Part of a small language model's weights.
Architecture: LayerNorm before each block, normalized queries and keys, capped logits.
MLP neurons of a small language model. Each row is named by its layer, matrix (up: input weights) and neuron, and shows model dimensions 0-127. Each number is 500 + 25 x the weight over its row's rms, rounded and kept within 0 to 999. Numbers have three digits each.
After each neuron's rows, "fires on" lists the tokens most often at its 100 highest values on Wikipedia text that the model never trained on. A number after a token or word is its count.

L4.up113:494505505517553511481537475500520496521528482476479510505495498474513484527479488494504490480520477512557472476507532494471514505474486524480525541467478511462528554490496526481512535505566505506509492470500562489484531497477515471506505499459519519513465496472475483500421473497497533502486485472554513553534472488479523539478471509481480522474503462484470460549556463481484504497508
fires on: " Dr" 22, "r" 12, " Tr" 10, " tr" 8

L6.up471:517542496494490489471504522499524530439507494475506488538465529483510505525488497502475530491503505554518489508478473487506489506460496458492513512490477487488501484482504507488523455508496494515498477504520489493513527512491468522473481509462519518518512543493514479515491509426501505529495509531499514508559547537499461553492496520531496488494515485539455520492507472512562515478520
fires on: " |" 34, "," 23, ";" 10, " and" 5, "-" 4

L5.up79:518458506486553486500468483499482495490503465567489514492498526502494488488499515533526470525442494492512496457490493490473502500527464486517516502491554500530494511523496538533504488509524497509485462452474538493492479520463496504490482467494518470515450477545471514530539481538508542533519496479546473473507474521511524474491471494523514519464548503523483482501511432501486486496524
fires on: "." 84, "\"." 6, " |" 4, ")." 4

L6.up142:501533510473489510503530478533458468509479496479504539472475505492504482489467480476513468450491482512456503497476450479484501515513488504435481501494495481523510528525474529508438521446506501494518518517489488535473538504496495473524498508498508472488482538473486509533532514533549497502506477553527504499503498466489434498505488534442491463502508516478498520524525539532476500494554
fires on: "-" 41, "\n" 13, "augh" 5, " a" 5

L4.up202:497464437502487500476556493528524495501540499482437500486499519508511492523516498529471519508490520510530535546459555471507542492468507460495478538501508449484459458491463504482489505479503464508532488439512513535521514524518493473500560494485525483529532508503506492526542483490503542515475467499465483529529552484509514532468515483533507489488483527487513523502516481504488477491512
fires on: "," 22, " and" 18, " st" 14, "-" 9, " were" 7, " " 5

L6.up622:500534509469515514553513503492476530455510481520538525535494514454548485537506510462493486537505487488535511496474499492506516464513502507474518499495542473500514472526454507512512461534530495501479495524473492451497471479491535532491490508481468531474452503477496509492546484506498521514502507444528527470445486504481511486500469494502478503488441509464519491495491477504525474458511
fires on: " |" 27, "." 15, " (" 13, ":" 8, "\n" 6, " to" 6

L4.up68:529480475495546512511458483514509483476464506562482522519479529468496491503460475513502490518463498485485513483491505482491475452550516509493524518485503519522517461503491517506504514486525535533505510480487531507497482495523486522545521481474506445508488463492504476499497505487540526515484495492529456485463509534432541458466489475528477547487538483482520507540531480474467488495543
fires on: "\n" 25, " 0" 19, "|" 12, " |" 6, " Br" 4, " by" 4

L6.up58:518511492474491452511498498485509497513476499439522489471489492501506459479458502500493500507533504465509522498502488501485484497458473514476501510512483475536499468496509485538496482488513535486472490501507504518523504500508499501524530529464527529505496504502493521533481468481411534474518526524502517500480522485486494586479545518442529515493468469526514476493494462504469511511512
fires on: " a" 30, " \"" 13, " d" 8, " ===" 7, " =" 7, "\n" 7

L6.up556:501480486513522491486476504506524481501494489462501556503498552498513519525498502487508525510459487495531491523452544520472574482510493480554537494533490449481482518545512480510529490523492504496498505501469526501479467510475537505527433527513472492478480542479487511475463505496494517480485484471517515501505531514483538495532476525481509542463518461488506501543500499500477538489480
fires on: "," 15, "ing" 14, " more" 14, " that" 6, ":" 5

L2.up448:485535460490533504455462523510539507508536514481481504482452482479472521496467526482538508519489508489535481473512541475461491499469512471553482535476538495502482506488479476513497510474500501520514513437528517497469499485537491523470444515514449498475487540526498529551517452505507540456530543509532487520505485492490462489507514485541492492536482514507465472517447500487531511488517
fires on: " to" 18, "|---|---|---|---|---|" 17, " before" 14, " later" 8, " that" 7, " the" 7

L2.up191:462523498493512503528518524547520536514508502517529473510494518529501483538489509536506469459492543468511474492524481471511494473447476490513504491462507506537469546494457473479517446526451493517485505510522528521531506479482488502485473537527530511500450511487500533548547485540505503448491486452488513524518526513497469515517519515514497479541465505506480474488490505466463516456505
fires on: " to" 41, "38" 5, "36" 4

L5.up484:540477508540522497566495510457518450509508516478508531505514469462492508535494482486509520489518520508507442477519483537490518487493478537508569491461542498496499537524474531478533492530453543472495484499504519504493519495534533473528489506528477510459509482511513538496526476448486489486518493510477481491509468453495519508521552516489520555478450509486510474503479502466488514498521
fires on: " (" 42, " |" 12, " more" 11, "." 7, "==" 5

L4.up37:478465499519523469495503501514525526501523494536485502499482488508460547487505508468536455551456532515536532463478523568511532498507462464546468492493505499503494503508484527500519476477508436517492513477500498495503529552505502478513488480509470513490493455460492504514528494490452485465497570493523503496530504479468481482513519503534532466508429540491531504506461482494456469455491
fires on: " |" 40, "|" 30, "\n" 13, "==" 5

L4.up234:490464473493510533501508485545560535485529466523503486503480528487522486511500490534529443484498502518524547537487521495485498488489500488489541475524502496446500513492438467414488463508494505502529503509511455504517542534530549493494536478503486494440497470476493511478511517508486540517494515503474511477542478463496504503499502496487496457483510481490522508472519524458505491463495
fires on: ")" 70, " |" 4

L5.up128:499536554547481490498549501509525500530465496494522502474473528497470460520478500493538498466497478528440485502471513503549487536513512438517480471503490515520517455496499499458515504524482468514485492531517490484498502517481474518510471476508497514523475457513459540541514496489523534471471534491469542518482515512500537518505500490513481496535487543502516498521471488538459458515504
fires on: "," 26, " which" 13, " not" 8, " order" 5, "=" 5, " them" 5

L6.up474:505507493486489523493479485545506557499501473529465492457522522519472483472538529499501493518502512453479474534501552544478520444482474484485472531514481470493474483517480542478514435481489530466499512546503494504485486506462509540469503486487498495482510520492516540533498482477419512524486469498473508523490494470484527536494525535497439515483513497499525465502530467546516474476520
fires on: "," 34, "-" 19, " \"" 15, ":" 14, "\n" 9, "—" 6

L2.up632:516498489494537500526496489519505554495542508477507440516447529498523500533518470517519503499487471510507498488475495519500478469460541507460499486532489521518483449502455494515534507442514533519455476455540494514492482530482519518531464511494483536488511530452519523535481506531484491504504493546530433509496486524521537476447529515484527488499505497464471525503475479510435502488505
fires on: "al" 23, " to" 16, "all" 11, "ach" 10

L5.up223:497487451429462456531468493507501482497479474539476532503489515505494505474484493497513505473541491449467523487479530463535522548546539491493495458505475497497485515488494458502505496461533557484494507547513503470481509497460488537522488502505526498504504531489491466532446520501478475483487511465503475511468527518506480492493528485531527522446523510533503512505509497504498537517509
fires on: "\n" 46, "–" 11, " as" 8, " www" 5, " called" 5, " |" 5

L6.up552:527494527450473479495435505475547503490495502505511531476544486503478502500472515512466505459483510492505477504511528505505491457495515507510525498445494460473467523466457482518489482504519519511476543464508502499483501447537427544511440526469497501493502491457482493512539516501504498488523457501510475533537520519478525454525520473520499535521451514492475475495521501476481513512528
fires on: " (" 28, "," 25, ")," 12, " the" 9, " =" 9, " |" 7

L4.up554:481518524532467482518467468481462553479492500513523509490535519498538483452503525459549498509459470486512529510458551519522487507486538526524502483469492498525547475478517516518460538475483504487493483462528519476503488506502560498509451511501494526504520533491548506470537495519473521503529505546519473519468511472495479520473536470478517494517501501526456494481530504527491468511494
fires on: "," 67, " of" 10, "ch" 5, " from" 4

L6.up283:470465530512488468488481513538553453483525489493486434485445509482485486474478503495500524526534528470500488514476508457449483480470499485505536549488515481483486496505517479510483485464494458461514480508507491490478459499486527541498469543505452527494448505479488507504498496553535512510533514539508467518515520519547497524488488522513500470528504480512515483472486473502462498513500
fires on: "," 44, " and" 27, "'," 10, " |" 7, ";" 4

L4.up12:498461503516511471552533472493496474509488516484517473535506408479528497518500434483457477525489499507481486476509525506485489484512470526528526494483519503478510470505536491544520511509545520505501548513427505544546535477527509526454478502484493466453511500482477539497508491494522516491512520486494491479524520469470512508532534540518481492491480540480516479515533509516495523441458
fires on: " |" 59, " (" 10, " US" 9, "f" 6, " UK" 4

L2.up340:496497496483494463495435506477526524493532489554543474503503468493503471534500481464496523511459515527478516463527507499507508536478509506552505526492503496512486542503507464482507501524517469497500520504503526483522491427516485506473460518495519478470517522479493508486493477472493536467476507519484508484484526497516539516549533507479502559506481471483518501488581520453536501482492
fires on: " pl" 19, "pl" 11, "E" 11, "gr" 5, " Pl" 5

L5.up406:503491476541497534532528471446477514475490517544508525481489501491419501493534507493442501517561517497483489483484519557515507554495485453544491508511531498501528476491500502519510517513541485506518518521485471478506531518496489505533495495502472476503478500516444521438478504450492493487492542497517498466540490484486492489534458487518506508496485504439506540467527498496491505450504
fires on: " |" 48, "|" 26, ":" 10, "-" 7, ";" 4

L6.up460:536475503488508485489510490487513513461515534499481475504506473478488521503494510456548480504532504476547497554497493497463502465476482507450526489492534483540503518492481474501488466437498461522500510513538503512509491515473488506535525486474484529492482477457507510503500463511549494511539479475508506504507520476538567493473439491490498501527469477439504499508459503507516478515498
fires on: " |" 49, " =" 8, " and" 6, "." 5, " ===" 4

L6.up266:561532456513508524481482464496505492559497496520511508518477502469482512542530536495543460489509520500502500485553482465480485520431476451514523521478487461517477510473503472476463529514530506514509511511486500507466499494512474487479478499494533492495521502513476480493508492486467523473541514500472513522523486513492471475516509446514509511536549476510449450530513511478534541498533
fires on: " the" 78

L6.up511:448505508536456494523523501521506480503486473502469482479494462487507547512464462503475533484492511508495482452477540501489519469495465495493468462506489486482499518479493491525451494479444476455456491514451511522556506517472477456490483473529490469528477474515482553509521501511465501509512498471506452512508500470478503497552497466487485494471475472470485542509512471538479529526496
fires on: "," 38, " and" 27, "-" 6, "ig" 6, "al" 4

L6.up409:473449478526501485455518483533502523514519459500501545517480508488534485481492534497501516456470468481479498507460528492481474520524474501533519474509488513507490540486453542492491490475482508520506484507483492515479525454537509532500517459479527510476507523475478534493493542511492506541485484501500469505522479507498498548469474484473472546449482440506527487492549506484507448447452
fires on: " tr" 22, "r" 12, " br" 8, "'" 8

L6.up537:495509499479492468539530465525461469488476513512482516464460480506485511530490472462539505517494521508477527484493499480501499490530544524484525462483526511491460501484461521528511558506488514489456517504518476500507506521442499466493488493503467492487466554463501476531535484579544490464522476535442512503450506463513495543502490480484515517476497492459491545513492479488510512483529
fires on: "." 20, "," 19, " /" 13, "\"" 7, " years" 6

L4.up81:505434542527510485524487499486531532528465508530516483534496505466481500487528489492511479537487492515511517506487469509484517539525434482485498502502510451506487536494494486437523461488481477473522498516475462497514518545528502555543515549489496510507463500496479497471493559502472508511528516510492488447499482478489500496500536487501525465502514531513505537488526497490472487435480
fires on: " |" 46, "c" 9, "el" 6, "b" 5, "al" 5, "ib" 4

L6.up322:493474490551519497473485502529503489513513494491527535515539484480491488473531476498461494506496512508509512468485460485469511498493490488495472541507526519523490497541556487480479460512493480474488534527476555527526497543528509508494480464477475482500510529469478565451520502558518537485533474499509458475514502495496502491518508521470451501494489533484494540453540508544461450479505
fires on: " |" 52, " ent" 4

L6.up389:457526496505515491498470508519440507512481509479459533518504499520531517511486480530532454511446540526471463534475494477500480534503526487503506465532487484468532522506519525506471511503512465467489540515524495501479533530482469497477506535502515529523456529493504503476495534454526492466504493473505496492499557530497473513466470523513512495494504468498467494480510453525470521491509
fires on: "\n" 72, "-" 9, "." 4

L6.up158:518486509505516526485547445496518566488528499497536475496499472526487500531498478485478516530520442534480480492467497536505542541455491489469519495519493497485502520501450518484449493517521501461480494506470519527537512504469524528531556487542485498456450474490506484492513502505476489486499548466517485464478527485511538508519493493535491511498462522511504516482529485543481526455486
fires on: " and" 50, " |" 21, " or" 11, " /" 4, "," 4, "|" 4

L5.up53:485496510514516480467549538523503518505530503485507463511512488476482484438536485447506471474501547468489503535522510483516479465475495566515462495472485529478463504491476470478502478474495494524502510489528528469492470504488521493497470484544499505510518525491520457551502464522452517476527482476501499538469515503519508479516514506530475499519541550476511523517532470502496510476527
fires on: " (" 25, "–" 16, " to" 9, " were" 7, "/" 6, "-" 5

L4.up222:510495479521483516464508475463511522515541459520460518477529487511557528480488488521519555514509473464481506514504455452490488512499489493465472502468477511455515444512472494484503541495487510523532479510522518494493519478475500511515510468479523477528470481500490509526550557515508477477512504507519527547526523515506449532471525465465496480510509448493478545513511529539469543543538
fires on: "-" 31, "\n" 25, "ic" 7, "im" 4

L6.up430:455503474467550483490490491509459522506474493500509510473503467514518488532535502514498473506536476492509481499491471508468494554483473466482517508528515462481517455543507511509457506496486442471484496504517528496499486503522539482474509488517496553495501493451536498505529517532471522483528529520505511550481577533557505496482476451494504503493494563505497499475478483541484498530489
fires on: " |" 41, "8" 12, "-" 8, "7" 8, "rm" 5, "3" 5

L4.up280:510501516490521505511512521487524534466499471555523498482495501492478501493484520483456490550516536492535538491529542515475502493457470472515508499469495488487534481517491500500524488511523463489535517484491463476505538561514522497516507520501454486462466564473479518463490466477464466492489549485452517493544506466498506509494451464511515505538495517475554520504518505504508484457442
fires on: "|" 49, " |" 47

L6.up412:478482485520512491537480535494520535478469522474505540456506459548482491509526482491511461554521493474477476510503515519507462494542515501434532487528464515491534506483527489543489456453495502467505513486502496537458484501531474530549496508533483515460493504509522536505523476522518495502544510467487515480560528496527494494495469481483513494501511502489523502491493533486518511510515
fires on: " /" 20, " =" 19, " (" 19, " |" 9, "|---|---|---|---|---|---|" 7

L6.up10:491423516537527527529510523477520492490494502474497486519513496519538503521544508487546453494500493500494503491511483473531511518456531452485478508475493458520498460507455435491502472514477533548496542503465523504440528463510495534476476506461519510510545507542455494540492531512474484509536539495517518494516491500505505513475512497516536530504526490499494499470500480460484479505503
fires on: " the" 22, "2" 15, "==" 12, "um" 9, " (" 6, "iber" 5

L5.up456:504523546455496464509467482524503459530499465504472472515501527516448506531484526499458512476479486506529475514481547529502501483484520500499493463536500497503488486515505466521475499517485514465456491499488513519491492549507495511522484573530491518479513500459464541563526522498507492524537496497473488498521536437542523523508489525528455480469517484452496495525504487498495526449508
fires on: " and" 29, "==" 28, ":" 19, " zone" 5, "===" 5, "," 4

L6.up450:483456510503530486484474543507516515511571497515536512484481475524477490541491545440509495499511538463498488496467495534497485530506536491500489498484538493504472470491480497527490487534500534526471557469499474490487473521483532499497463452502488533487501522479509527491516526515454532500514537505517491470491505485492467513458506521503542515513503491519511504514482509429477542487487
fires on: " in" 21, " of" 13, " a" 8, " several" 6, "st" 5, " 2" 5

L5.up566:469487468497544486506472498579492516464494535493463528515514505456544519557479488506520494522471524485502489508466486462475531482481506534488464484485480523495487523540480519481475455519467479501491518513559470540514500504448516480536495512488528502504511515468498528507496508484500504466537513491543529530523500478551529490489486502472512530483517476504512502449517526516509518471511
fires on: " |" 53, ":" 7, "-" 7, "ing" 4, "al" 4

L5.up211:542476502495539522495487507507478484503556493541478523485495514507509469508446484521530516506484498515523506477516516522496477486509506531491491484505480479489486474513462466502564457514505485511488460475488523501461500526552510483472502482493465480510451535528505534499526470498517536540480515519521484493569494519519494464493446492495548488537484500512465518496472486477476496466533
fires on: "." 80, "\"." 6, "\n" 5, " |" 4

L5.up588:539511445489560505516462487524521488483547501525489503468469506498464525492497482482470526507472491489477512493455490481483502521524503488479501531491460497504475513502502525497505488512492538465491528516506509512533484479474452507499522461475545540471489500505510502540509524532478467523445493545514468553477513546528506510507533510528506517483526483516480504516487500474496442471493
fires on: " including" 21, " as" 16, " include" 11, " includes" 8, "\n" 6, " included" 5

L5.up542:491476503490553490505475438484499500483510471556479513485492509494492481493490489533532499518466483489497499452513487475486485490533481531504503495494538516551488528539503509523516476519518502531467450450471547505482496518465488518475490461519508466509455470526491516509522495502522544541523500492529468484509472525502523456490475478536513517469552499484495498489521426503479501468529
fires on: "." 81, "\"." 5, "\n" 5, " |" 4

L5.up63:525466501494561519475480452476487509475487455546499483500512541486509481498483497510526476523461494473526488450525478492504483478488500522513510471479498522555481502519490518537524491515516524509458488429461532514486482509468499515484486474514516458523435483520499526527515498521497522525508506493529500488508487525475526488492483483526488525457568490500501519486509425508478465470524
fires on: "." 81, "\"." 5, "\n" 5, " |" 4

L6.up353:473520420548495518517525471524537495528492499468505445453497513498495525486531518504473478530505507496512498530464493476505493474490424497516515496511533517541523529527506494539483452478482470496473508501498473516526439554500521512493450502478454521486506521478526516480511500497488491500491493479484501519517518497505530512518500499494496537478487495468504525545519458527534496538516
fires on: " and" 50, "," 28, " |" 6

L5.up230:490502509485513492488468533514496498478485497553472515491450519500488496465462457460491499513515480465539490553431501504495513526511506452478513518476490485518493518500500520509489500495498471507538520544556469501521467520509480525513475484482524471484500550462525522506464507532467518516526498474522471530514515477485487553521509488513482486472484534528523449524485479514474467464500
fires on: " such" 27, " well" 22, ":" 8, " time" 6, " both" 4

L6.up371:463493545461510510518487480481478471532504537527490499492480463492478488514508500545516448516523504510503497464459544487484478524496502483481526523462529516480487513470508472512504507459492539476523513478535460453457503480506525505472531464512472508485472509468528494493505463535476494476511490442501502519504482479480516547499517506476513534497506506474590523461506517520499472484516
fires on: "." 27, " and" 23, "," 13, "'s" 8, " (" 7, " N" 4

L6.up433:484527527540496480487526473497473515463483513509503531536498515484474478504491542526523488512489508489508518537532503484479495492458426469490505486520526453448508522517501526503506476454492513486534517502494504482468495553530502506503471466495432495488486505489517519468482504481489484474545547523563510485526560481523472492478476498514512474486485523453537529545514462493513537504487
fires on: " |" 87, ";" 8

L5.up188:467498490501582501507479452507487498489521487528477493496476505539498493495445491516534524507496478498506512488492508468500528523532464484491551506547547530530477519497508513520506476512494480474490455465480512510469498529534491493532480494478490492498439494539514515482492478490479510528467487489534487496538482515490504478482468503506524494524570444491515463492509424537508485495520
fires on: "." 84, "\"." 6

L6.up92:515468501505526481516508518498507512457500507525470509527512513485501478475463518487451490457503519489523514528498506522496522481496544518518519455490518487504473509539498470525483482479461517514530541484523503497527465544529465502548500470493533465484495569529488579486527485474467525508497489520499474499519499506488528515480513526495503497470462478506528430470509495464469504514479
fires on: " a" 54, " \"" 28, " an" 4, " A" 4

L5.up140:464539508495506487484457511480512490510483480519477503524516454505519505494481547527479503493500528491497530503538476467513507535527457504518477427483493452493498527505507484514512449514504511493483489501495490538490546502534517522542465521509466508463444516514480515526527466540509482431516465494491479490537504480514512511500499485506406547499495550517500468520534513521505506502487
fires on: " |" 29, " Party" 17, "|---|---|---|---|---|---|" 4, " (" 4

L6.up180:476518510538495493512496452475497505511474517536444503481478486507494498491528505499548469536475475463514478536484532515526492514538452492494503508462545522478493504480507469520523469442451508475502489496534454518495511523532529517504485495505448488489470485487521533503512499490492540499482537517505508514483519499467495490503502512518506480484470528501502538485504534533523506531482
fires on: "," 60, " (" 11, "\"," 5, "." 4

L2.up232:537507470523564501512460490463490528499505474481501500502465521535496479543466490516493498485480519522550517482471507485512512509492502511550519477466489497533498504509456541527478526509543484498521486501493503522471514526500483464491477504501498534481433504518536525491472480531501485520508524512481505487489523533517485531474456486504532483478504520550473490515513508527511517485526
fires on: "==" 42, " died" 13, " included" 6, " include" 5, " fell" 4

L5.up76:488498520506532472500509487461495487518512510499460512490515473516474472517470500512456492494475534514517483504504500453563506508485528511498567481535479469486495545499488478504488467510500521513540510498494461487503518526462499560534498523516479473478486510486512531488453504435503478552472535505523495513505484491495521495481532504457510546511475520468517515511474521500520469494470
fires on: ":" 30, "CC" 6, "IA" 5, "I" 4, "OC" 4, " US" 4

L6.up309:499481478497500497532526447497511519460513534517505450536531473534460538514494486488540498497539435522525480520503539523513528516482513501492482482538518466502499487527516532512476454466526492514526498519467484524544466476522476524489526534493478484481442463497479519496508477481447558522503529461502554543473479468499512527473468509475506483437494502523504538499504473518488501499501
fires on: " the" 20, "," 19, "ly" 13, " and" 12, " or" 8, " a" 7

L4.up87:529510570478485478453519485542533544493498487484490514450474521522508502478535546486516531534519513463464494484492477486481506514459467476470461547458475465494472475497466533477491508503482479478458487501489515483481493516536503468517509517523528480518479501509500543522504511486520515546514516486505537551489529450509489484444523502538484502518495517463505523494537465492473477527498
fires on: "==" 28, "===" 17, " ==" 6, " were" 6, "-" 5, " where" 5

L2.up279:474517466511485495467495513539453510515471535510505506511488525492493498518537503568519459518525443503476528526471478546507557509487464486472486539493453478501542493480532453488473470503505471512479505495478512491498472491523512524492514497511535482464508507496523496499476490525451481523479539542524453523537520514498522499511489507458498499500522528494494533502521496494439520499464
fires on: "==" 42, "t" 4, "ç" 4, "r" 4, "51" 4, "ph" 4

L5.up31:522536473483481472480490479508484516461491511526495496520497484494504510519517494470475494483493536465561475519498506537511548513529474472468478503499503446475506484529518486501484518491537477528483495511525483485504529565461495522490494501451567441499500526461539458532492494472489512472506490528524512492468526499493486515547498495518459489500503558511501481487471466512495465478480
fires on: "," 89, "\"," 5

L4.up438:512517474501526489496495501506532536528484526457455515467509474520481478521485504525503440527514491511504500492506503508417486498514466457535434484496484491470513486486535478507478559473560519469496534496522468494532461487467552498493510458549471535497510467489477541533498494506482499503515511515494474530506508493518462502480508493527455553504518495494502498512518475481492528505484
fires on: " of" 24, " for" 16, "-" 15, " as" 10, " to" 8, "–" 7

L2.up497:490461494487519461491459553526470535506491510531512493504523501470504473550467483509477467539513501414543499521527510490447482512494496471521477503477517490449475508533512446563524532491499499495533540462478543518481513534511525508492480531488490549516473515487488494510498515488513509542538521509549483497513490496505435516510481507498526514470505483505540501492518473469518532509458
fires on: "k" 22, " of" 16, " to" 12, "at" 7, "ch" 5, "ish" 4

L6.up240:464509491551517472461482505466445525476440522523500479529519488473548466504462472498478498519494518479455454500504486485534540522508514506524486481508538532493522490494493519521501519510537524523539497526487472524488510515482478506479516489500476474545481531460470516500497553507518538527488472497471519502529544518502500495442489439444474490528525507511484484500530508526519524514482
fires on: "-" 34, " males" 7, " (" 6, " 1" 5, " round" 5

L5.up157:520488469483508516472485457518512494518484493487462528542543491523496477504500496530511529513490536534462490524519482465518526455518515524499472506497472497519477480500468480489499518513519454507484519505483519530507506532513522478492457427512470501466531515472520509486486495485476489510531499508510494505516519467500537466502526512534472524469488481542463478454535563520467496541534
fires on: " |" 34, ":" 33, " for" 6, " For" 6, " every" 6

L6.up635:531536481472510509488539511497554492488492494532508518488506462519523478463513508484475485546514533507466529518473507547480485494464486481529504534514510475500510520508476475494466470488511493489523505476492491519465460540476477479507512466529495496485473504512507498499505463457494511536486524456518479483497500480511514544498466477509487452511529517504528550479480478501485449474496
fires on: " and" 46, "," 13, " conduct" 4, "ost" 4, " or" 4

L5.up287:520487491485504482499514504502463476534524533520477529488477474503513494491477548511533514522513477523489484476505526507562495519463457500501507515484524507499503540545486519517477456534502487515488514488460530461472474512516479519519509521411474485495474518503493538442497523509476565545476531482540494499520534480505481466489503554482523511466511524505473455479505482518512567490499
fires on: "." 57, "\n" 13, "\"." 5, " |" 4, ")." 4, " is" 4

L4.up125:465486493477506501519470496514495544548532507497479480447497460472500499502512462485537494492501522484500527481491515472471485495541518508462441482530537502434537489503515478511509511499518517500479502435521507448530517515472514542513493454517492481499497484522474499542521538543477518479482498476501486527494492492472469545478501480501492517491451470536477497511507512494507509506465
fires on: " is" 26, " was" 24, " life" 8, ":" 7, " and" 5, " gl" 4

L5.up344:555520454478546507533539488495548519511524531496504514491509471494487524480521502482472518537509519489554526476492492521512525519497521484521515517472476480509472536523498476488491504486473532510533524572499483449471493477497493507491468498517470498487510516491493486499485481478484473520529468440495476494479525500497532513481521497480495491489504476501497499481513448512485453457464
fires on: " and" 29, "," 21, " all" 7, "ic" 4

L5.up55:526516503539476498478468499497516500512483465540489488498524509556509491487509479493512513495466495497526506519466499491526530507488508485462481469512474478501553498521543549490484503514489477474504463509482475510495526550488454499513497509480519456494516459472535544511498484502463556523491533515474538507486499469452488541515520478476497492509500553503482468493489474515447503438532
fires on: "," 80, " year" 5

L6.up163:528504482503514476457446537476480474501495505491513459500465473504544498477517472472526481493524564474481504456455481501477495491480509532523488511480488443514532514523495512465438481504535449510471536483472469482510488491487506494512516482497525536469489522488518537475511504530504486499485561503504491485538491512491492488532520483487491476514521490531520491502527474493531499489564
fires on: "==" 63, " =" 30, "od" 4

L6.up174:493487514498478426535530516499456495498479502502490521499489466493467515510504475499518488503523526483521492456522521521541463512529503456486487506521495484478516493518481488500498488539491469530475461507522470506461496558524467499532492487526531500440493477460463497502474500521527498518538493493492499520471477546480538533496499474503488535498541475455541483501543448508554546493510
fires on: " (" 24, "." 14, " of" 12, " was" 9, " km" 9, "," 9

L5.up564:497510521552474502511469463494546494508487487525500487459507497544495498490511517476532464483475502490478489499480500512498481540463516479516514479529481536500514497531545537516534522489483481500510470519536476446443531499466481515482490491477504500501517487491484524536507453499443514521485530479502520527484513454464491557541535493478457463489505550503493466490516474506457507487496
fires on: "," 37, " However" 8, " which" 5, "s" 4

L5.up623:497458476515485472494527541538567522453500466505480488506503479467457495492460528480496513500524544480452508492501486503456471443496504475480519523512491460462499484478490464549526512535509566530445494483503502522494501523500486503504472485470538484520515513500466502491483493526453509524501504576485465492502509533502507521459515489488540502478522530463516510484505503459525498498481
fires on: " '" 21, " a" 17, "T" 15

L5.up46:524513497485470497559489479513518514489494494523491514482467450534508493525487472428512476504509495505464477495534524500528546490499474496506513466519503542482504472511481499526494486486525482536511502511463483507504494522481555520544524498460513485521493495497517472493476492541466478545484488499528535512513569516485498494490509538476478486477528489511450489506471487529514519533502
fires on: " (" 31, " is" 16, "-" 15, "\n" 13, "ut" 4

L6.up582:508487511448496506461488477517474527494507503532503495539474481493540504539502515433528488552531476491458514490513517469466483465503507533480526477478473506484503506506541488511489532449555473486464522501486521484485504519517458532515508532481484519470440508500448515516463437511502493496510474520521522502527494525501540528513505530478507474507497497492497527430522496547521499495515
fires on: " and" 37, "." 27, " e" 6

L4.up517:483506523485516534469504464512525487434519471497512515526472541490467475475500525517422511523470499544508501493499490498546535505481507464538519485496522501506490508506468527477488466524538501504514533555498518520497509541504547518541498499506504475448504519487539545527535466461490483497503511511495473518501479482519486454496490465493465500518509496445493503504501514447492480506505
fires on: "at" 34, " |" 16, ":" 15, "in" 4

L4.up568:507531510492461460520515500488543473449547489501508504542507479511518507501536506512507521525463496511474544548511524550532483483501527463499516474513503503490496471497514516513493453524496471529514532500503498515494488492544494485540459474487513488513542493485500488487536441512502510494521533476529487537490470457459521496476523497446497535494524520516414467482496461499462464521497
fires on: " of" 19, "|" 17, "," 10, " June" 8, " May" 5, " July" 4

L2.up109:547513478537514488509509498516501500548512538474485512466494515485499489487494534470530481483469548462536502491501502489521515524490512474475535512493494505493471513483445450503493485495485519531462521503481477440462463496505516481495473483523487564488467532475514518519518507497502527506534494508524495496461523514514507469488479492492544503489540476467487502514490510483514518506473
fires on: "|---|---|---|---|---|" 23, "ast" 13, " the" 10, " Site" 6, " its" 4, "'," 4

L4.up329:506548525495510504524533510512533471558489485506483525471508454482481507511503451465568502489551457532423500474492564474538493520518499513503480493490527504514468551497498486510490515491511507494501517455488469515519514512472483501523528446516472515512476473456550499505487535519485503500518479501503519483503516503518492528510504510516512470497492491529501525514449504491472507450507
fires on: " was" 16, " were" 13, " is" 11, "ov" 9, "os" 7, " who" 6

L6.up533:474490503516542507507489463500490478533484503483475528486508470458527479549523507497515500477487483511535485456517530524488473505483498498520464519499507452474491449504516482541458511531476535499461483483503514480506522515501514496466503480549537500516490520478444507485523522513504548442532480480480532504540485468501537545438495480504509527498478487517463502510495492549499527529509
fires on: " most" 24, " and" 16, " |" 9, " more" 9, "," 5, "n" 5